From a checkpoint of a small transformer trained on Wikipedia: width 512, biases.
MLP neurons of a small language model. Each row is named by its layer, matrix (up: input weights) and neuron, and shows model dimensions 224-319. Each number is 128 + 24 x the weight over its row's rms, rounded and kept within 0 to 255.
After each neuron's rows, "fires after" lists the tokens most often just before its 100 highest values on Wikipedia text that the model never trained on.

L4.up1939 [130 174 101  95 156 146 104 130 135 120 156 140 157 106 119  95 127 146 136 115 114 130 127 140 119 125 125 123 124 114 125 114 132  85 127 158 121 148 112  74 105 151 143 135 148 139 146 126 123 147 123 101 104 207  87 146 134 149  66  93 148 157 128 134 140  86 189  60 126 110 126  96 120 119 139 157 134 139 153 107 127 126 118 139 138 111 115 122 158 145  81 130 125 113 123 140]
fires after: "1", " |", " ", "2"

L4.up2069 [102 123 149 144 169 113 154 118 120 147 144 142 155 169 134 157 112 112 133 122 112 116 129 114 144 177 128 114 120 147 111 100 115 113 107 117 150  94 138 130 110 149 126 129 147 147 107 113 130 147 190 123 153 169 135 146 115 102 141 145  90 145 134 155  80  92 150 127 118 149 135 121 144 126 111 130 106 118 131 127 118 153 122  83 159 114 110 111 131 117 143 108 154  90  99 102]
fires after: "9", "0", "7"

L4.up272 [109 107 162 125 164 119 166  64 137 136 117 137 160 153 124  82 138 122 137 140 159  94 105 134 109 107 124 159  90 193 176 113 136 160 154 130  78 162  82 124 126 198 206 135 119 146 141 102 169 126 164 128 138  87 134 161 115 141 158 126 108 157 112 108 125 119  99 127 150 140 163 119 130 158 109  91 116 116 133 107 104 137 130 152 135  73 116 107 100 144 164 128 143 128 129 114]
fires after: "8", "7", "4", "9", "6", "5"

L4.up1403 [154 126 145  84  94 116  93  90 141 122  98 146 119 125 113 161 142 170 124 106 113 109 121 106 152  90 121 121 113 115  95 118 158 139 150 127 154 137 112  97 159 116 122 147 155 130 136 132 125 170  97 109 146 183 120 157 156 170  93 155 146 146  95 116 121  72 137  98 106 134 124 122  99 148 107 105 112 111 115 146  75  99  98 127 109 172 141 157 154 111 132 108 133 136  91 133]
fires after: " ", "–", "1", " $"

L4.up1731 [ 76 110 133 167 127 133 175  84 160 124 131 114 166 144 128 111 128 150 122 110 111 109 143 150 178 146 131 147 119 148 110 114 162 108 117 115 135 139 138 121 108 177 176  99  85 174  99  61 103 141 115 128 115 129 152 158 142 147 168 157  97 154 144 110 110 156 129 130 148 135 155  89 117 162  87 146 150 118 127 145 123 126 160 137 100 120 113 131 137 143 193 134 113 131 105 121]
fires after: "4", "6", "5", "3", "0", "8"

L4.up1607 [ 76 101 148 145 130 104  97 105 119 125 119 158 126 129 139 150 136 116 132 158 118 120  77 131  74  99 114 138 153 115 121 136 131 152  97 111 124 138 153 126 135  89 119 126 121 121 155 106 119 132 111 114 132 126 162 123 165 132 111 149 145 106 150 152 127 111 118 127 120 162  85 182 116 161 123  94 105 142 115 153 184 145 132 100 153  95 123 106 160 142 130 112 174  89  96 120]
fires after: " |", " ", ";", "1", "4", "7"

L4.up2466 [157 105 109 152 152 116 136 147 169 130 129 156 154 121 102 117 173 100 128 120 128 115 132 118 149 130 106 134 133 113 145 137 150  94  94 171  49 150 148 133  98 156 125 143 113 134 107 168 126 134 162 135 166 153 121 133 139  81 175  75  81 143 133 118 125 135 146  96  39 144 136 110 143 112 124 164 117 128  97 115  82 166 139 123  94 151 127 144 102 101  93  94 142 142 114 112]
fires after: " ", "0", " a"

L4.up2240 [120 112 189 101 149 117 167 101  99  70  80 110 139 104 101 105 154 116 112  89 148 121 135 155 126 151 152 127 153 152 187 133 139 117 127 115 137 164 127 121 145  89 148 132 165 133 137 119 125 154 122 113 169 109 147 116 179 134 118 108 151 129 132  90 170 123 140 132 107 148 117 171 136 131 123 138  94 167 113 134 134  82 160  94 107 141 126 122 112 127 130 138 141 126  90 159]
fires after: "9", " the", " and"

L4.up2525 [117 152 168  88 125 117 130 146 101  84 141 132 107 134 139 139 127 139 122 145 159 134 105 143 137 152 138 140 134 138 180 146 152 149 146 190 146 145 115 115 152 132 107 151 148 137 163 101 138 102 149 173 145 153 133  87 119  82  82 146 119 152 158 101 154 117 116 165 131 172 129 123 177 128  84 112 132 110 118 109 129 116 128 122  98 118 149 115 133 111 104 104 156 114 146  89]
fires after: "0", ".", "5", "9", "4", "-"

L4.up1095 [ 80 134 148 103 135 172 131 117 163 125 132 133 143 105 114 125 121 174 130 147 115 129  76  88 145 119 133  86 121 150  92 113 124 103 118 154  95 121 117 119 135 137 150 150  83 115 135 124 162 148 115 109 155 106 135 109 144 143  65 110 114 150  91 118 175  88 128 144 167 105 100 122 120 162 112  98 136 128 143 127  77 145 129 145 117 166 138 122 130 127 123 131  97 132 126 122]
fires after: " ", "1", " |", ";", " (", "ing"

L4.up1371 [127 118 127 130 110 162 147 170 112 113 118 136 134 120 133  83 150 142  84 131 145 112 120  94 114 128 125 182  83  89 123  97 121 133  90 119 128 144  82 160 151 178 129 180 164 133 127 131 117 117 102 135 109 116 127 166 185  75 126 127 140  96 162 139 130 129 112 120 137 127 106 144 104 139 165  92 156 150 103 158 160  97 156 141  99 127 126 127  95 132 116 114 152 132 177 159]
fires after: "2", " ", "1", "3"

L4.up798 [136 141 122  83 148 136  92 121 115 172 152 135 113  91 129 160 141 141 129 104 115 150 126 122 144 152 124 162  99 140 140 161 102 109 135 130 141  80 130 166 125 155 122  87 116 114 148 125 143 141 118 153 120 121 102 169 122 122 115 154 103  85 157 145 132 115 145 153 145 146 105 138 153 108 142 135 156 113 107 182 109 105 127 126 127 140 128 133 119  95 154 113 104 144 140 128]
fires after: " ", " ISBN", " (", "–"

L4.up2452 [120  79 133 157 102 128 136 111  80 100  78 143 114 124 145 106 133 134 116 102 105 137 139 151 132 118 169 151  95 134 122 110 127 174 102 172 125 151 114 100 140 112 132  97 131 141  83  99 118 141 125 119 115 156 127 130 138 141 145 176 119  85 116 117 138 139 114  78 161 162 142 112 109 127 146 107 122  86 122 135 110  87 211 127 136 137 129 111 142 110 160 170 135 145 107 142]
fires after: " ", "9", "1", "2", "4", "–"

L4.up2176 [174 166 111  95 162 143 110 101 135 167 133 125 145 105 130 117 113 158 147 131 181 109  82 172 140 169 102 126 144 110 114 115 126  70  97  95 131 137  80  89 145 147  89 106 138 118 165 110  89 147 134 137 141  78 114 115 150 120 100 109 148 153 153  87 124 127 120 150  93 127 124 126 124 104 130 136 134 115 134  93 120 163 119 161 136 141  96 145 119 134 124  75  97 142 174 171]
fires after: " ", "2", "1", " |"

L4.up620 [118 154 107 106 173  94 125 113 155 134 140 170 102 121  65 123 129 131 158 124 124 133 121 172 142 143 132  94 143 142 130 132 172 138 119  91 132 146 142 117  74 168 157 162 104 165  92  84 113 114 113 132 134 114 117 147 122 119 120 126 143 102  96 136 162 190 115 117  94 141  92 116 168 172  53 133 121  83 163  90 114 100 129  85 177 109 146 137 129 157  89  97  95 167 148 105]
fires after: " ", " |", "1", "′", "2"

L4.up1196 [115 118  73 111 127 122 143 165 131 162 104  98  95 136 138  73 138 139 112 128  64  90  97 212 119 109 130 132  98 140 136 137  99 132  71 105 101 125 158 101 127 125 126 127 102 138 113 143 165 154 102 129 120 131 121 131 143 139 165 136 105 143 156 111 138 127  93 161 186  94 148 119  96 131 149  88 119 142 106 150 119  97 138 148 147 110 165  96  93  94 126 172 122 137 112 129]
fires after: "1", " ", "|", " No", "4", "2"

L4.up1664 [ 86 100 135 165 115 151 168 132 128 111 177  75 169 129 147  95  88 115 128 118 177 149 136 131 122 144 128 136 147 173 157 121 123 169  79 146 128 107 130 139 183 101 162 131 129  88 122 129 161 128 161 142 154 130 117 116 117 144 117 138 105 123 121 103 111  97  95 133 171 124 159 159 100 156 137 110 146 143 119 143 146  96 124 102 103 128 171 137  90 143 117 128 145  95 104 160]
fires after: "9", "0", "-", "."

L4.up2139 [132 143 107  95 127 158 147 145 143 134 128 127 130 123 145 163 105 150 160 149 120 144 175 106 116 142 124 178 126 130 135 105 162 133 140 150 139 147 118  62 105 121 132 114 162 103 166  92 102 132 107 121 141 133 101 143 151 147  74 121 117 137 117 129 110 154 156 128 164 162 110 136 117 136 108 108 107 138 139 165  66 178 117 113 125 135 107 136 130 123 158 175 101 156 121 152]
fires after: " ", "1"

L4.up805 [105 127 178  88  98 153 166 112 139 135 117 115  99 140 143 128 149 115 114 134 110 138 119 168 121 150 144 114 131 103 149 122 111 140 148 139 120 186  84 157 163 129 142 119 130 135 109 126 122  95 148 135 128 156 180 101 108 134 187  69 145 173 130 170 137 163 104 137 110 119 134  84 131 130 110 158 143 126 112 115 129 161 140 123 140 110 152 101  99 162 114 171 123 122 142 122]
fires after: "0", "-", "4", "7", "9", "6"

L4.up1733 [ 88 118 138 105 147 119 145 144 132 154 125 134 146 174 141 100 148 139 125  96  74 121 148 171 135 102 101 117 136 150 140 101 160 122 129 118  83 136  89 160 164 157 130 124 130 128 111 109 128  95 120 122 153 102 132 118 137 112 166 118  90 158  78 126 127 131 120 130 134 138 134 129 163 117 125  97 135 105 142 104 122 115 135 136 108 154 135 103 135 154 131 111 140 120 107 156]
fires after: "9", "0", "7", "–", "8"

L4.up2158 [119 122 156 156 109 112 128 111 113 142 100 133 122 129  73 128 126 136 131 127 133 121 132 112 146 153 129 108 145 128 147 124 112 149 127 100 181 137 148 118 140 156 143 122 120 142  74 117 154 134 133 137 168 109 138 121 139 184 164 149 105  80 129 127  95 128 136 113 121 151 138 125 138 120 145  80 146 150 150 115 113 159 109 135 141 107 134 138 142 137 110 130 128  97 110 128]
fires after: "0", "9", "8", "7", "5", "3"

L4.up748 [110 133 129 146  93 124 139 131 124 132 191 178 160  80 110  88 147 148 124 110 134  94 109 165 112 133 124 161 114 116  89  81 123 123 134 154 162 125  98  91 117  85 103  95 105 160 136 130 132 115 138 148 141 128 140 116 140 134 126  80  90  90 130 163 100 121 174 142 118 105  78 145 118 134 144 125 125 123 146 111 127 121 138 149 147 167 123 150 157  95  86 115  69 125 136 154]
fires after: "1", "2", " F", " |"

L4.up846 [116 137 105 144 148  65 163 152 166 118 112 115 128 100 110 159 111 109 160 102 121 129 125 186 100  94 128 120 148 126 112 140 121 164 149 118 141 116  86 123  77 153 102 157 137 141 105 122 127 156 112  80 101 167 154 156 156 117 152 154 122  97 103 125 139  88 108 151 102  98  90 135 132 160 124 114 120 169 111 150 113 104 136 109 196 136 155 118 134 162 130 127 150 125 156  92]
fires after: " ", "1", ",", " R", ")\n", "ty"

L4.up29 [144  96 154 163 117 125  87 156 110 121 113 117 130 121  91 112 170 114 108 110 114 163  88 175 139 132 123 124 176  89 118 146 100 128 113 117 116 145  98 152 156 153  89 124 149 112 189 156 114 151 164 123 140 141 105 144 152 147 155  98 147 140 150 110 121  94 140 120  87 130  89 148 136 141 129 114 152 151 141 137 120  68 132 155 119 118 110 119 115 145 139 139 152 129 115 112]
fires after: " ", "2", "1", " Inn"

L4.up1704 [ 63 120 103 128  95 132 153 118 115 132 132 115 137 134 145 105 139 132  94 131 128 121 129 142  93 134 131 139 124 166 122 119 145 114 117 128 146 183  77  93 163 165 130 123 154 114 123 124 129 158 135 133 139 124 182 118 155 109 169 183 132 126 112 159 174 164 116 129 151 101 157  93 131 155 124 111  82 104 170 168  92 142 180 147 119  92 125 154 150 136 159 127 145 120  97 139]
fires after: "9", "0", "8", "1"

L4.up2335 [157 145 132 130 116 105 136 172 135 170 145 131 119 177 118 148  74 139  89 132 123 109  83 110 175 164 135 150  90 147 155 142  98 132 136 110 141 102 111 149 132  87 131 121 124 108 137 140 127 109 190 131 124 181 125 154 136 143  89 136 127 128 153 150 125 109 145 124 125 103 150 122 135 124 113  78 125 137 111 126 132 123 162 124 105 111 175 117 135 130 109 119 133 124 144 132]
fires after: " ", " (", " \"", "e"

L4.up813 [137  84 102 127 122 123 127 136 134 102 156 153 138  84 122 139 103 108 124 137 154 135  91 158 146  92  78 149 116 120 154 162 150 137 130 160 111 111 137 136 126 145 164 151 171 117 173 119 100 158 125  78  95 143 109 123 109  75 112 105 156 111 111 127 153 149  89  97 148  92 180 120  91 195 131 139 116 158 102 114 153 153 135 151 131 120 179  85 135 150 125 113 127 118 125 128]
fires after: " ", "1", "2", "4", "8", "7"

L4.up703 [132 107  64 134 132 130 140 150 151 114 164 121 161  90 159 141 123  98 158 131 132  70 116 143  97 148 125 135  77 149 143 104 129  94 133 115 158  98 154 145 109  93 140 135 139 151 136 158 122 121 136 141 137 165 124  70 164 110 130 104  69 111 136 101 119 116 129 119  93 110  99 152 156 162 144 124 108 115 105 137 126 106 127 133  85 128 124 108 131 102 164 117 124 111 105 116]
fires after: "0", " a", " the", " same", " that", " this"